config = dict(
    n_layer=13,
    d_model=512,
    n_head=6,
    n_kv_head=6,
    head_dim=64,
    d_mlp=1536,
    vocab_size=32768,
    activation='tanh_gelu',
    norm='layernorm',
    norm_place='pre',
    norm_eps=1e-05,
    positions='learned',
    qk_norm=False,
    attn_scale=0.125,
    bias='all',
    tie_embeddings=True,
    parallel_block=False,
    init='normal',
    init_std_qkv=0.0148,
    init_std_o=0.00291,
    init_std_up=0.0148,
    init_std_down=0.00291,
    optimizer='laprop',
    lr=0.000713,
    lr_mult_up=0.924,
    beta1=0.95,
    beta2=0.95,
    lr_head=0.00658,
    warmup_steps=245,
    schedule='cos',
    final_lr_fraction=0.0,
    batch_tokens=131072,
    seq_len=2048,
    doc_mask=True,
    train_tokens=719000000,
    steps=5486,
    dataset='wikipedia_en',
)
MLP neurons of a small language model. Each row is named by its layer, matrix (up: input weights) and neuron, and shows model dimensions 128-191. Each number is 128 + 32 x the weight over its row's rms, rounded and kept within 0 to 255.
After each neuron's rows, "fires on" lists the tokens most often at its 100 highest values on Wikipedia text that the model never trained on. A number after a token or word is its count.

L9.up1373 [116 175  95 157 121 152 173 141 161 153  79  81 110  91  85 157 138 160 168 104 155 135  68 138 102 116 161  73 103 123 169 119 119 162  86 153 141 115 141 159 100 144 137 173  86 168 113  76 197  62 160 170 101 123 163 199 148 119 146 111 103  86 112 185]
fires on: "-" 99

L6.up1485 [159 168 156 142 136 134 162  22 144 142 143 154 150 157 104 119 100 144 145 138 161 104 137 137 140 157 117  74 170 131 153 120 108 137  77 154 136 162 120  62 128 123  88  96 170 106  81 145 165 141 119 165  89 101 134  94 155  86  72  90  98  87  94  85]
fires on: " of" 63, " and" 7

L9.up622 [158 131 108 138  95 145 141 135 168 177  88 193 129 135 138 116 113 124  89 119 106 129 187 108 195 138  84  94 117  86 184 140 117 135 108 131 159 149 123 121 120 150 101 194 112 127 108 125 103  97 118 149 119 112 197 142 116 124 105  81  81  46  49  81]
fires on: " and" 43, "-" 15, " of" 8, " German" 4, "–" 4

L4.up1377 [ 94 167 116 150 158 124 131 117 137 146 106  96 115  79 110 149 100 135 154 126 108 113 167 136 169 153 157  81 135 115 159 122 117 138 152 137 135 136 171 152 140 151  75 142 177 118 109 108 166  46  98  96  70 147 130 157 157  63  83  86 110  72 128 177]
fires on: " (" 45, ":" 25, "," 20, "\"" 4

L6.up664 [116 143 143 149  94 100  93 118 133 120  98 165  74 108 151  87 139 158 142 120  99 141 179 204 135 135  94  84 135  88 181 108 114 153 168 132 138 113 134 118 168  43 199 141  79 113 142 105 137 152  96 159 136 163 176 117 132 127  56 122 106 117  90 120]
fires on: " the" 57, " |" 12, " a" 8, ":" 7, "'s" 4, " his" 4

L2.up1147 [170 105 130 130 111 173 103 107 124  63  94 110 146 130 129  94 127 142 161 135 154 121 104 123 101 120 123 185 117 110 156 142 160 124 146 106 127 129 186  81 125 153  86  87 155 121  84 103  98 143 120 149  60 172 122 108 104 178 167 163 120 125 139 131]
fires on: " =" 46, " No" 22, " Tu" 4, " Islam" 4, " Detachment" 4

L6.up723 [110 122 116 207 128  80 152 102 160 137  95 146 171 146 118 144 169 130 128 106 124  59 137 165 148 164 151 119 174 158 143 154  37 129  94  68 138  58 126 144 166 155 187 152  88  46 112 121 172 120  97 105 174  72 137 131 125  97  95 133 112 175 157 118]
fires on: "," 85, ":" 15

L6.up936 [149 121 116 133 125  81 173 125 168 127 130 158  92 197 131 124  86 141  73  97 126 127  82 141  96  70 117  90 195 127  82 209 124 163  99 117 127 196  97 189 124 132 134 110 156 109 123 149 102 170 100 130 131 118 109 145 132 149  37  97 147 122  96  53]
fires on: " of" 45, "." 6, "S" 4, "46" 4

L4.up399 [ 93  99 129 181  98  69 199 112 163  97 129 131 143 157 136 119 110 101 163 120 124 104 124 162 103 184 172  91 127  96 119 154  70 145  99  80 172 148 120 170 126 150 149 146 142 114 149 114 180 139  78 167 143 106 126 111 148 120 125  43 151 166 156 147]
fires on: " the" 65, " The" 8, "The" 5, "," 5

L9.up1295 [141 112 105 157 106 123 137  87 111 110  85  92 146 146  85 134  63 140 141  82 148 174 155 167 117 132 102 170 128 133 160 187 118 132 173 111  87  96 106 196 128 140 142 152 147 115 157 136 143  57 118 121 158  91 206 128 121 117 140 108 116 181 116 180]
fires on: "," 51, " The" 29, "The" 5

L9.up1485 [104 103 145 173 137 125 152 129 113 103  91 139 110 161 133 116 127 124  89 178 179 115 124 154 138 187 118 177 184 136 101 144 144 137 170  89 141 184 135  79 146 145 124 179 125 118  98  69 128 151 113 150 138  62 116 118 120 118 145 150 117 130 148  83]
fires on: " |" 52, "," 15, " GER" 11, " USA" 4, ":" 4

L9.up528 [ 93  91 150 115 108 139 168 184 119 114 100 190 158 104 125 114 120 139 132 156 149  86 181 147 206 121 210 104 139 178 111 165 112 151 168 121  69  96 173  80 152 112 139 123  94  67 137 114 100 172 101  88 141 121 156 153 153 129 124  97 107 142 186  99]
fires on: "," 79, "-" 8, " ." 5, " that" 5

L9.up361 [ 75 168 122 135  84 138 152  98 121 109  73  92 146 165  30 145 127 114  88 157 135 139 160 142 123 116 160 151 159 113 138 145 128 139 156 109 131  48  63  90 148 126 118 157 157  87 140  82 147 145 111 124 165 146 132 147 133  97  68  90 137 139 133 186]
fires on: "," 68, " 2023" 6

L9.up633 [ 99 161 143 122  96 123 142 144 106  63 128 115 148 136  66 141 159 102 145  70 161 107 120 117  95 151 118 134 150 138 154 103  94 153 157 169 120 119 106 142  92  92 128 126  50 117 167 140 172 121 112 117 144  84 135 154 105  58 123 154 130 128 123 123]
fires on: "," 60, "\"" 8, " up" 5

L2.up202 [170  71 138 103  99 155 156 155  86 109 110 135 112  54  97 123 151 144 172  97 138 113  93 150 133 108 106  85 134 140 156 133 115  97  85 119 107 142  89 135 160 137  56 148 128 124 112 117 152 117 101  95  97 127 130 145 112 178 150  98 125 136 149 166]
fires on: "'s" 87, "'" 7

L2.up16 [148 131 121  80 129 130 129 138 159 121 148 140 107 171 123 160 104 126 109 143 151 142  81 148 106 179 150 166 133 209 157 142 173  77  91 161 138 149 157  77 124 218 176 137 110  82 159 157 102  87 121 164  78 160 129 147 158 125 124 141  86  94 103 121]
fires on: " only" 34, " However" 9, ".)" 8

L4.up1442 [158  98 101 114  93  68 185 168 113  75 100 150  87 140 110 138 154 122  96 147 121 105 122 182 200 126 157 153  83 134 139 153 154 148 142  92 120 126 162 162 131 120 145 149 120  89 152 117 152 135 149 176  76  97 133 120 123  97  80 101 118 144 123  87]
fires on: " |" 81, " the" 18

L6.up692 [114 177 168 114 148  98  63 150 173  64 130 160 157 148 125 136 146 176 140 118 127 145 114  66 114  66  95 160 188 171  65 170 162 121 139 136 102  86  81 137 152  67 107 210 104 127 139 114 135 114 111 144 136 157 185 131  87  71  64 119  92  87  62 171]
fires on: " |" 62, " —" 10

L4.up483 [105 124 179 137 135  96 130 150 118  93 146 148 165  68 134 110 114 101 103  83  96 115 175 107 162 188 175 111 143 121  84 149  76 136 121 121 117 136 137 126 147 113 142 100  57  93 115 139 189 168 117 126 108  81 132 105 172 140  74 127 122 142 128  93]
fires on: "," 50, ";" 17, " |" 12, " and" 12, " (" 4

L9.up433 [145 152 132 166 143  88 139  84  82 150 144 157  38  86 116 154  92 202 163 121 114 109 127 164 136  67 147 143 161 174 119  63 121 158 163 133 108 144 189 156 160 159 140 142 119 141 101 118 128 131 116 167 143 124 128  71 213 122 105  97 124  81 102 124]
fires on: " his" 16, " had" 13, " and" 13, " a" 7, " the" 6, " Her" 4

L9.up1510 [141 103  95 127 149 124 134 151 153 121  50 207 114 155 153 125 121 106 173 111 154  90 111 148 155  85 104 151  87 169 117 110 153 212 103  42 105 103 141  83 144  83 150  61 189 111 126  86 110 105 123  89 143  74 124 172 155 156 101 121 155  68 141  99]
fires on: " the" 24, " of" 23, " |" 7, " two" 5

L9.up818 [ 97 125 139 113 107  86 175 160 114 187 113 197 144 148 120 153  85 176  97 120  80 121 190 160 105 120 199 153 134 203 163 131 112 144  55  77 104  75 107 198 112 102 199 170 125 112 127 111  99  71 197 108 131  96 163 153 124 116  66 105 139 102  75 114]
fires on: "." 62, " following" 7, " other" 5, " that" 4

L4.up369 [114 172  97 142 130 125 182 110  99 127  28 160 112 109  90 159 179 152 128 160 117 105 138 139 135 154  91 148  44 122 130  91 135 139 137  99 109 141 144 128 133 123 166 166  82 114 133  92 124 105 192 108 151 116 160 124 102  72  90 131  80  99 132 150]
fires on: " |" 79, " was" 8, ":" 7

L4.up1272 [128 182 105 127 131  93 117 112 115 154 174  95  98  30 182 128 126 210 115  97  95  92 143  96 121 112 130 131 107 150 109  94 128 160 150 123 139  54  86  72 171 108  93 119 129 153  71 117 159 132 165 100 113 162 141 101 141 181  72 164  93 132  43 139]
fires on: "ph" 18, " Score" 14, " Winner" 9, " O" 9, " score" 4

L9.up796 [174 134 114 130 126 157  97 126  71 175  97  97  60 147  81 134 158 131 187  75  80  58 152 186 139 156 115 133 125 132 106 108 152 140 104 121 139 173 132 183 117 161 159 158 146 140 189 109  91  93 151 145 169 118 150 151 164 160 161 101 148  94 148 158]
fires on: " the" 67, "=" 7, " at" 6

L6.up373 [148 154  92 158 112 122 124 134 173  88 110 157 150 114 137 156 127 116  93 134 155  99  83  53 157 183 151 104  49 128 168 132 129  96 110 133  74 138  99 129 143 119 141 179 136 115 105 138 129  11 190 121 174  80 148 188 157 121 149 126 136  93 119 197]
fires on: "-" 92

L6.up324 [ 94 190 198 164 184  90 164 119 180 137 112 164 123  91  97 167  97 116 184 141 144 128 171 160  94 141 117 152 130  93  91  99 103 140 179  95 116  39 109 121 129 146 166 135 129  69 139 138 174 189  99 115 127 107 158 115 110  87  91 109 118 182 175 106]
fires on: " and" 60, "," 20

L2.up1060 [127 122 119 110 189  72 173 123 192  97 161 135  95 220 102 135 127 131 146 153 123 153 132 144 120 147 111 131 116 135 132  99 111  85  65 114  96 152 126 104 116  93 131 105  77 121 179 153 138 110 125 174 106  44 150 119 166 140  81 129 100 123 125 125]
fires on: " most" 32, " only" 10, " ." 5, " others" 4

L4.up1178 [132 192 151 186 134 151 193  74 130 104  12 134 100 171 102  88 104 133 155 135 119 133 129 135 165 200 113 154 110 114 140 137 119  92 154 101 104 117 140  77 164 136 187 199 108 126  83 143 118  91 149 135 118 118 147 124 113  34 117 104  47  79 135 177]
fires on: "." 100

L9.up1085 [105  75 160 167  97 111 157 105 126 193  43 201 106  89 113 100 105 196 172 121 122 115 159 129 255  70 154 141 110 164  94 131 140 132 108 128  70  87 212 103 154 101  96 124 114 129 120 119 101 140 139 111 178 112 236  84 112 157 112 141 147 158 149  98]
fires on: "," 53, " and" 20, " that" 5, " The" 4

L2.up257 [144 133 109 105 160 122 101 162 131  84  86 150 103 142 151  73  75 156 120 142 105  81  81 131 125 109 168 144 165 124 155 159 124 154 200 198  89 116 171 121 146 105  49 103 128 174 136 152  94 130 162 156  92 196 141 133 115 144 185 126 110  81 116 160]
fires on: "age" 15, " history" 12, " world" 9, "ney" 5, " domin" 5, " life" 4

L2.up671 [176 156 171 124 174 168 130  95 105 116 133 158 138 146 158 171 184  75 107  99  75 121 127 105 135 144  84  72 127 120 182 107 107 147 127 145 122 119 126  92  89 170 118  99 102 114 104 152 151 117 130 152  84 126 126 139 113  78  90 153  94 116 122 105]
fires on: " ===" 21, " War" 10, " m" 7, "ating" 6, " even" 4, "As" 4

L9.up1106 [ 94 170 115 107 104 154 168  95 173 111  77  81 118 143 108 101 123 151 111 120 136 144 124 172 144 154 135 142 124 162 128 126 164 151 131 157  90 138 124 156 122 157 180 184 196 133 128  70 139  82 160 108 114 160 133 134 158 105  89 103 100  86 107 189]
fires on: "\"" 18, " is" 11, "idae" 9, " it" 6, " can" 6, ")" 4

L9.up853 [122 148 141 168 174 119 155 119  98 161 116 132 122 164 112  94 136 145 117 145 139 128 139 166 167 137 156 173 195 101  96 148 137 134 120 121 118 115 154 112 134 165 126  70 127  76  70 106 126 121 128  96 108  94 144 122 106 158  63  66 100 176 128 111]
fires on: ";" 36, "," 10, "-" 9, " a" 9, " |" 4

L4.up450 [219 131  92 131  86 157 144 148  84 144  89 164  92  52 110 155 127 129  70 103 120  56  98 118 142 107 139  93 100 128 174  83 111  91 120 182 182 160 193 125 141 130 153 147 106 117 139 102  98 108 114 152 120 112 137  83  89 133 131  97 125  91 115 159]
fires on: "-" 45, "'s" 6, "est" 6, "end" 4, "–" 4

L6.up784 [165 103 108 129  94 161 166 152 156 128 103 123 100 111 130 188 132 171 185 112 114 141 218 131 204 151 139  87 157 139 151 153  76 129 113 110  25 151 181 144 112 121 139 118 161 124  92 126  97 156 137 142 142 110 161 126 187 108  91  88 129 122 151 157]
fires on: " that" 24, " which" 19, " and" 15, ":" 9, "s" 9, "x" 4

L9.up708 [175 128 138 173 130 119 155 114 137 169 125 104 122 144  92 131 156 147  91 108 129  92 138 184 114 181  90 146  69 170 205 125  90  98  97 112 112 122 121 181 115 112 163 173 186  80 169 135 155   0 183 101 119 149 128 157 162 141  96  76 161 113 106 187]
fires on: " the" 35, "\"" 22, " in" 8, " it" 5, ":" 4

L9.up303 [147 162 103 120 167 131 164  91  96 127 144 144 170 180  80 109 175 157 145 120 182 118 157 255 122 161 137 116 121  91 122  94 136 131 103 113 148 115 141 140 154 157 119 127 175  85 151 107 124 151 176  65 101 102 171 132 154 125 140  63 121  67 170  73]
fires on: " in" 35, " a" 13, " the" 12, " of" 7, " In" 6, "==" 5

L9.up439 [161  86 108 187 154 190  97 129 124  61 134 185 104 143 106 103  65 135 161 102 100 119 169 119 144  81 128 158 172 120 180 119 123 169 125 110 105  99 134 142 150 125 158 158 148 157 118 112 101 150  86  61 144  75 146 202 179 153 135  71  76  91 117 142]
fires on: " H" 47, " G" 20, " P" 9, " S" 8, " L" 4, " K" 4

L4.up265 [110 135  80 132 116 159 108 144  98 132 145 118 152 140 105 158 167 145 125 120 166 168 122 170 212 116 138 136 152 125 157 116  98 154 156 139  73  79  97  94 153  87 100 168 118 167 120 140 151 120 139 126 142 167 168 133 136 157 112 119 145 110 165 148]
fires on: " both" 28, " times" 13, " least" 7, "av" 6, " sentenced" 5

L6.up113 [ 60 133 165 143 121 143 131  94 129 169 135 122 180 144 117 160 145 139 105  89 149 110 104 105 109 208 103 110 124  90 113 129 162 106  93 111  83 170 133  99 113 118 174 181 134 115 122 174 147 113 205 144 128 114 124 127 156  60 171 114 117 113 180 178]
fires on: " of" 36, " Ek" 14, "-" 9, "as" 6, "at" 4

L4.up1036 [145 211  92 140 185 159  83 143 161 162  38 135 129  86  97 141 118 134 115 139 118 123 125 100 128 215 109  93  94  52 181 147 130 138 118 180 112 208 120 145 116 129 149  97 117 135 153 132 142  75 173 149  69  84 129 145 151 102  94 123 132 103  84 181]
fires on: "-" 92

L9.up1054 [132 215 162 127 120 211 166 112  85  85  54 106 152 165  68 122 203 150 111 119  84 173 165 162 121 158 127 143 136 166 138 163  74 127 179 133  85 107  95 126 134 123 138 111 104 104 124  96 119  99 154 130  90 163 159 143  80 112 117 164 135 141 166 143]
fires on: "," 70, "\"," 4

L4.up479 [103  99  83 119 167  93  58 149 176 133  97  65  82 112 180 129 163 177 136 170  83  85 115 143 117 109 139  97 104 138 104 113 149  69 155 171 165 144 121 128 146 158  80 157 113 129 148 139 129 103 125 175 119 111 138  27 176 153 148 142 146  77  94 113]
fires on: " $" 17, " Score" 12, " score" 10, " f" 8, " Box" 6, " scores" 5

L2.up17 [108 169 129 140 121 142 163  86 100 205  88 120 132 133 135 132 115 152  98  81 116 130  82  67 103 155 113  84 168 114 127  77 160 119 120  71 135  97 124 106 130 146 126  88  81 106 116  96  93  85 126 129  84 118 120 153 170 138 146 191 110 152  98 109]
fires on: " home" 25, " what" 8, " Yugoslav" 7, " world" 6, "acha" 5

L6.up727 [129 159 186 163 111 114 133 148 102 140  89 124 138 146 112 152 138 122 169 126 139  54  97 198  86 128  82 117 120 204  73  61 118 160 121 132 201 109  59 164 150 139 125 157  93  93 140  83 160  95 128  86 150 112 119 143 145  90 104  86 112  83 198 118]
fires on: " in" 18, " the" 13, " on" 11, " at" 9, " south" 5

L6.up1347 [152 130 124 173 159 123 148  68 161 133  82 115  95 208  87  63 105 130 155 138 126 157 104 117 120 169 141 166 136  70 146 133 163  81 200 118 103 134  82 106 182 144 163 150 135 102 113 152 134  75 146 117 126 114 122 189 161  97  98 144  73 108 104 141]
fires on: " |" 60, "," 34, "." 5

L4.up1491 [110  99  98 146 149 160 166 141 149 165  48 166  61  84  90 123  74 146 191 166 116 131 142 175  95 100 158 115 128 107 141 159 142 119 158 134 105 102 135 134 134 120 114 116 109 130 118  99 182  67 139 102 113 135 113 238 146 121 168  70  85 126 133 188]
fires on: "-" 53, " (" 31

L2.up1105 [108 122 117 108 147  86 131 164 187 105 185 185 121 163  85 143 163 117 135 120 135 132 148 130  58 151 154 127  87 161  96 148 175 117 159 111 143  94  74  62 137 201 122 167 169 114 161 161 114 160 135  93  91 121 149 183 166 122  99 194 123 144  80  93]
fires on: " none" 35, "|---|---|---|---|---|" 13, " Pr" 8, "ed" 8, "ically" 7, "ately" 4

L6.up325 [ 75 106 124 111 134 129 127 131 142 163 116 116  93 151 130 103 131 155 151 135 121 129 167  83 143 157  92 102 195 132 122 103 106 207 147 147 110  82  98 159 156 107 122 129  99 111  95  85 112 167  95  97 141 112 151 128 125 146  78 121 107 130 120  88]
fires on: " to" 38, "ed" 6, "es" 6, ":" 4, "s" 4

L9.up1007 [140 107 108 168 126 186 126  80 140 114 101 140  70  93  19 144  87 154 154 171 145  89 148 125 101 141  96 103 145 120 119 118  97 137  95 117 106 108  88 182 132 114 131  77 137  85 135  98 158 187 129 116 100 121 111 147 111 130 150 172 140 169 180 176]
fires on: " with" 38, " during" 11, "'s" 8, " During" 7, " In" 6

L9.up1065 [156 113 124 121  68 137 132 141 133 116  60 128 124 168  92 176 158 142 113  99 116 151 121 110 124 167 146 116 127 123 179 117 137 203 130 116  63  82 144 120 131 170 163 170  81 129 101 126 167 133 128 116 122  57 143 145 152 196 142 134  78  93 104 128]
fires on: "," 17, "2" 11, "3" 9, " m" 7, "1" 6

L2.up1258 [118 115  66  95 124 111 160  90 105 132  56 110  82 130 156  84  68 199 136 136 110 138 119 117 153 102 174  98 159 105 173 122 141 131  68 160 155 122 148 150 108 113  95  93 116 150  55 156  87  44 126 143  56 106 108 120 129 133 191  99 121 112 104 190]
fires on: " life" 24, " history" 18, " Gob" 4, " Sab" 4, "Maur" 4

L9.up1396 [111 100 119 136 139 228  68 116 143 129 135 154  96 143 126 111  89 149 153 146 202  99 194 181 105 157  90 147 155 125 170 105 123  95 115 126  68 105 120 106 128 110 142 151 104 129  79 130 151 165 138 102 182 136 134 242 105 119 130 103 142 123 152 125]
fires on: "S" 26, " to" 9, " for" 8, "A" 4, ":" 4

L6.up453 [132 128  92 116  93 107 148  94 103  89  64  76 103 129  77 103  36 172 120 186 112 145 180 129 144  69 103 116 178 137 125 147 118 104 118 146 132 100 126  76 140 163  80 152  85 108 136 113 141 111 119 135 117 119 164 184  90  84 131  70  61 111  75 179]
fires on: " of" 81, " (" 4, " de" 4

L9.up586 [105 138 159 156  84 119  94 119 159 108 104 167 134 128 121 148 150 127 190 117 140 195 156 113 170 195 177 132 106  90 173 159  68 135 114 106  80  95  65  91 156 118 176 122 139  64  94 128 181 145  90 112 124 132 140 160 136 146 139 189 113 120 156  95]
fires on: "," 97

L6.up297 [103 137 168 153 149 116 123  98 135 143 157 146  53 116  78 119  83 105 164  64  65 150 118 132 111 193  65 108 141 169  84 117 155  77 143 144  99 105  78 153 176 124 177 111 151  74 114 170 133 108 133  99 106 116 163 182 152  99  46 137 107 152  57 151]
fires on: " |" 94

L9.up293 [135 201 169 161 126 167 177 116  84 147  27 105 101 177 160 129 138 139 154  62 102 141 103 147 106 195  57 200 128  96 169 113 101 130 143 126 122 138 111 109 142 116 179 179  93 105 100 140 201 169 144 123  88  93 149 174 132 192  90 129 108  75 158 126]
fires on: "'s" 53, "." 9, " House" 4

L4.up802 [ 98 129 100 144 149 103 166 138  65 162 102 164 106 162 121 141 128 142 126 125 120 102 131 142 127 127 157  83 141 146 138 142 104 155  99 105 143 109 137 139 128 174 106 149 143  98 162  91 127 140  87 127 114  98 113 105 164 153  67 127 119 128 137  87]
fires on: "." 45, " which" 24, " who" 11, " that" 6, "which" 4

L4.up453 [147 126 180 110 139 103 155 125 121  91 117 131 124 154 135  71 155 135 123 139 161  61 125 196 190 129 118 124 121 172  98 110  86 143 150  93 134 111  96 148 151 104 110 164 106 128 163  81 132 183 107 120 158  84 160  89  99 116 148  56 158 139 179 152]
fires on: " the" 39, "|" 18, " 1959" 5, " The" 5

L4.up1441 [120  84  87 145 115 138 181 114 121 154 115 110 123  79  89 112 125  97 146 144  40 134 156  93  78 126  75 114 123 114 128  76 125 186  92 117 137 140  86  90 133 111  63 133 149 139 156 128 166 108 155 159 120 162 125  77 121 154 125 141  83 110 114 101]
fires on: " v" 24, " take" 8, " follow" 5, " hospital" 5, "ousin" 5, " War" 4

L6.up1168 [ 78  86 115  94  89 122  98 206 129  57 151 162 171 156  98 175 207 102 169  80 152 152 128 109  63 190 139 104 164 145  96 139  74 156  73 109 113 149  94 126 149 117  98 187  98 129 120 139 103  75 160 130  99  96 123 109 151 167 152 146 152 150 144 146]
fires on: "," 56, ":" 6, "ro" 4

L4.up1204 [109 155 123 124  96 144 126 152 120 156 126 121 105  82 135 117 115  88 169 130 113 162 146 137 136 115  56 136 131 132 199 116 125 131 131 105 186 154 134  71 131 144  58 108  74  68 126 117 115 117 109 144 119 183 123 153 127 147  56 190 144 110 193 118]
fires on: " ===" 28, "year" 14, " years" 8, " War" 7, " rugby" 4

L6.up684 [157 172 109 140 108 106 109 141 147 120  49 115 105 163  93 166 135 155 136  77 134  98  45 115  75 133  99 164  95 148 120 137  83 120 118 100 128 158  87 150 121 107 152 179 108  99 104  95 142  81 171 171 124 144 122  89  75 113  91 147  64  76 160 134]
fires on: "-" 34, " (" 13, " |" 7, ")" 5

L9.up1230 [102 142  84  69 206 195 171 146 146 136 138 155  99 155 129  81  70 157 130  72 110 138 219 142 131 120 107 152 143 138 151 155 166 152 100 107 132 107  99 120 188 109 135 179 122 143 149  76  90 188 138 160 140  51 106 147 161  95 109 125 111 121  77 120]
fires on: " and" 30, " S" 9, " as" 7, " V" 6, " G" 6

L9.up1166 [ 61  86 144 171 106 120 192 159  74 111  77 147 174 127  27 123 158 127 124 104 125 109 176 151 160  89 204 117 188 211  98 162 102 139 146  86  88  72 115 149 151 132 124 191 114 122 111 127 154  87 116  70 129  90 152 116 177 132 111 125 125 127  96 139]
fires on: "," 62, ")," 33

L9.up1029 [108 123 145  95  88 106 153 112 131 121 169 121 144 117 159 108 152 108 127  84 163 133 185 173 104  98 153 124 129 155 155 198  82 174 128 120 103 119 151 101 107 113  98 117 139  91 151  82 111 130 147 124 184 104 111 130 166 179  80 134 136  92 178 100]
fires on: " of" 46, " to" 10, ":" 10, " as" 9, " with" 5

L9.up1157 [ 85 170 128 155 151 117 104  61 136 104  69  90 136 173 143 108 149 109 247  78  89 193 131 116 101 183 104  75 145 122 168 130  81 147 148  92 105 148 121 124 164  68 170  81  78 156 142 107 155 159  97 114 193  86 142  73 120 138 165 137 139 145  96 126]
fires on: " and" 55, " a" 9, "|" 6, " the" 4

L9.up1419 [ 97 109  79 129 142 140 102 154 181 200 137 185 139 110 168 139 180 158 126 144 204 100 188 111 111 130 151  71 150 114 178 191  72 156  98 122  80 105 133 159 118 126 168  57 138 113 148 113 108 131 142 116 127  65 173 183 160 128  43 100 173  97 124  94]
fires on: " of" 63, " –" 8, ":" 7

L2.up664 [ 80 198 177 159 135 118 145  71 109 110  52 140  66  83 139  74 134 168 193 134  99 105 155 149 167 157  64 153 129  86 102  96 119 129 184 106 133 120 143 143 122 156 149 170 144 100 117 102 133 135 109  50 111 128 113 155 127  65  81 104  55 125 139 180]
fires on: " that" 62, " which" 14, " |" 12

L6.up354 [140  77 130 147 114 151  96 101 134 150 119 167  98  99 137 140 125  90 139 115  67 121 128 202 110 145 141 125 173 156  87  77  98 146 144 118 128 119 146 141 150  88 145 172 151 120 134  97  90 118  78 105 166 124 123 154 146 147 139  53  96 127 115 122]
fires on: " the" 49, "H" 14, " February" 5, " In" 5, " January" 4

L9.up1158 [ 97 110 126 126 125 199  61 162 105 148 110 139 104 105 120  78 152 112 165 144 163 127 181 145  76 153 147 130 224 160 140  96 112 121 104 123 106  84 137 131 142 155 162 159 112 135 153 101 160 146 107  61 210 176  92 203 111 114  94  92 150 113  99 188]
fires on: " " 21, "=" 14, " for" 12, " to" 12, " with" 6

L9.up1339 [ 69 156 142 194 170 136 122 159 139 155 109 151 128 157  88 158 147 101 156 128  98 140 154 176  93 106 162  62 175 138  88 157 106 220 136  99  98 104  86 136 170 145 150 107 143  79 120  73 124  90 116  75 113 128 102  84 111 157 143 148 116 127 148  91]
fires on: "." 32, "," 26, " −" 15, " +" 5, "6" 4

L6.up167 [ 94 125  63  98 133 150 111 147 118 149 124 114 104 210 107 125 117 211  86  66  74 147 139 128 161 217  92 162 107 164 133 188 176 165 167 143 137 126 116 106 183 155 181 165  98  80  92 111 136 105 135 119 153  77 126 120 137 119 105 120  95 135 160  85]
fires on: " m" 13, " c" 12, " km" 12, " s" 9, " p" 7, " mi" 5

L2.up596 [125 112 161 168  94 112 160 105 128 120  45  66 119 101 163 175 165 203 126 107 169 107 154 144 151 119  74 161 132  94 164 119 123 126 112 150 144 123  88  52 106 113  83 118 134 123 107  69 142 154  82  84 159  75 214 170  83 108  92 117 159 172 143 148]
fires on: " =" 46, "phas" 7, " include" 6, ":" 6

L4.up916 [ 71 158 131 148 103 124 160  53 104 134  60 114  66 118 100 157 108 149 143  73 112 109 158 138 113 150  72 116 117 154  87  93 151 103 140 145 105  53  87 149 148 133 177 137 107 124 123 137 178 102 118  74 122 114 130 222 153  66 125 118  97 169 160 130]
fires on: " |" 100

L6.up831 [213 119 143 162 115 112 163 121 149 180 157 169 135 158  78 156 113 138  85 119 119 147 123 118 147 144 116  80 160 148 113 142 101  94 103 126 127 139 103 135 167 161 144 100  90 127 130 154 135 115 128  72 142 116 122 126 179 166  38 110  92 113 100 145]
fires on: " |" 35, "-" 22, " C" 5, " D" 4, " T" 4

L2.up873 [123 192 146 130 115 151  85 123 158  61 104 130  84 110 133 141 154 125 104 119 116 134  86 134 149 130  81 111 126 147 149 155 129  94 132 142  94 206 142 153 124 184 115 140  99  71  72  86  81 133 110 124  95 156 109 112 147 165 159 167 114  98 145 146]
fires on: " =" 47, " Kit" 5, " runs" 4

L9.up1434 [111 168 121 122 147 172 140 116 134 109  83 180  63 150 129  92 183 118  54 108 116 143 153 134 130 129 132 128 140  73 106 165 141 155 154  97 149 122  86 138 126 154 116 128  94  95 138 144 147 145  98 151 146 158 119 174 144  76  88 149 109 152 129 102]
fires on: "″" 26, "′" 25, "." 5, " of" 4

L9.up1317 [116 131  60 185 110 104 118 151  73 150 151 125  98  91 147 123 125 134 125 168  99 103 177 138 144 197 155 149 157 128 153 121  64 159 164 139 156 132 164 122 180  77 147 136  80 134 154 118 110  97 128 135 126 122 148 138 155 109 135  85 174 134  99  97]
fires on: "." 28, "'" 21, " the" 14, " De" 7, " de" 5, " his" 4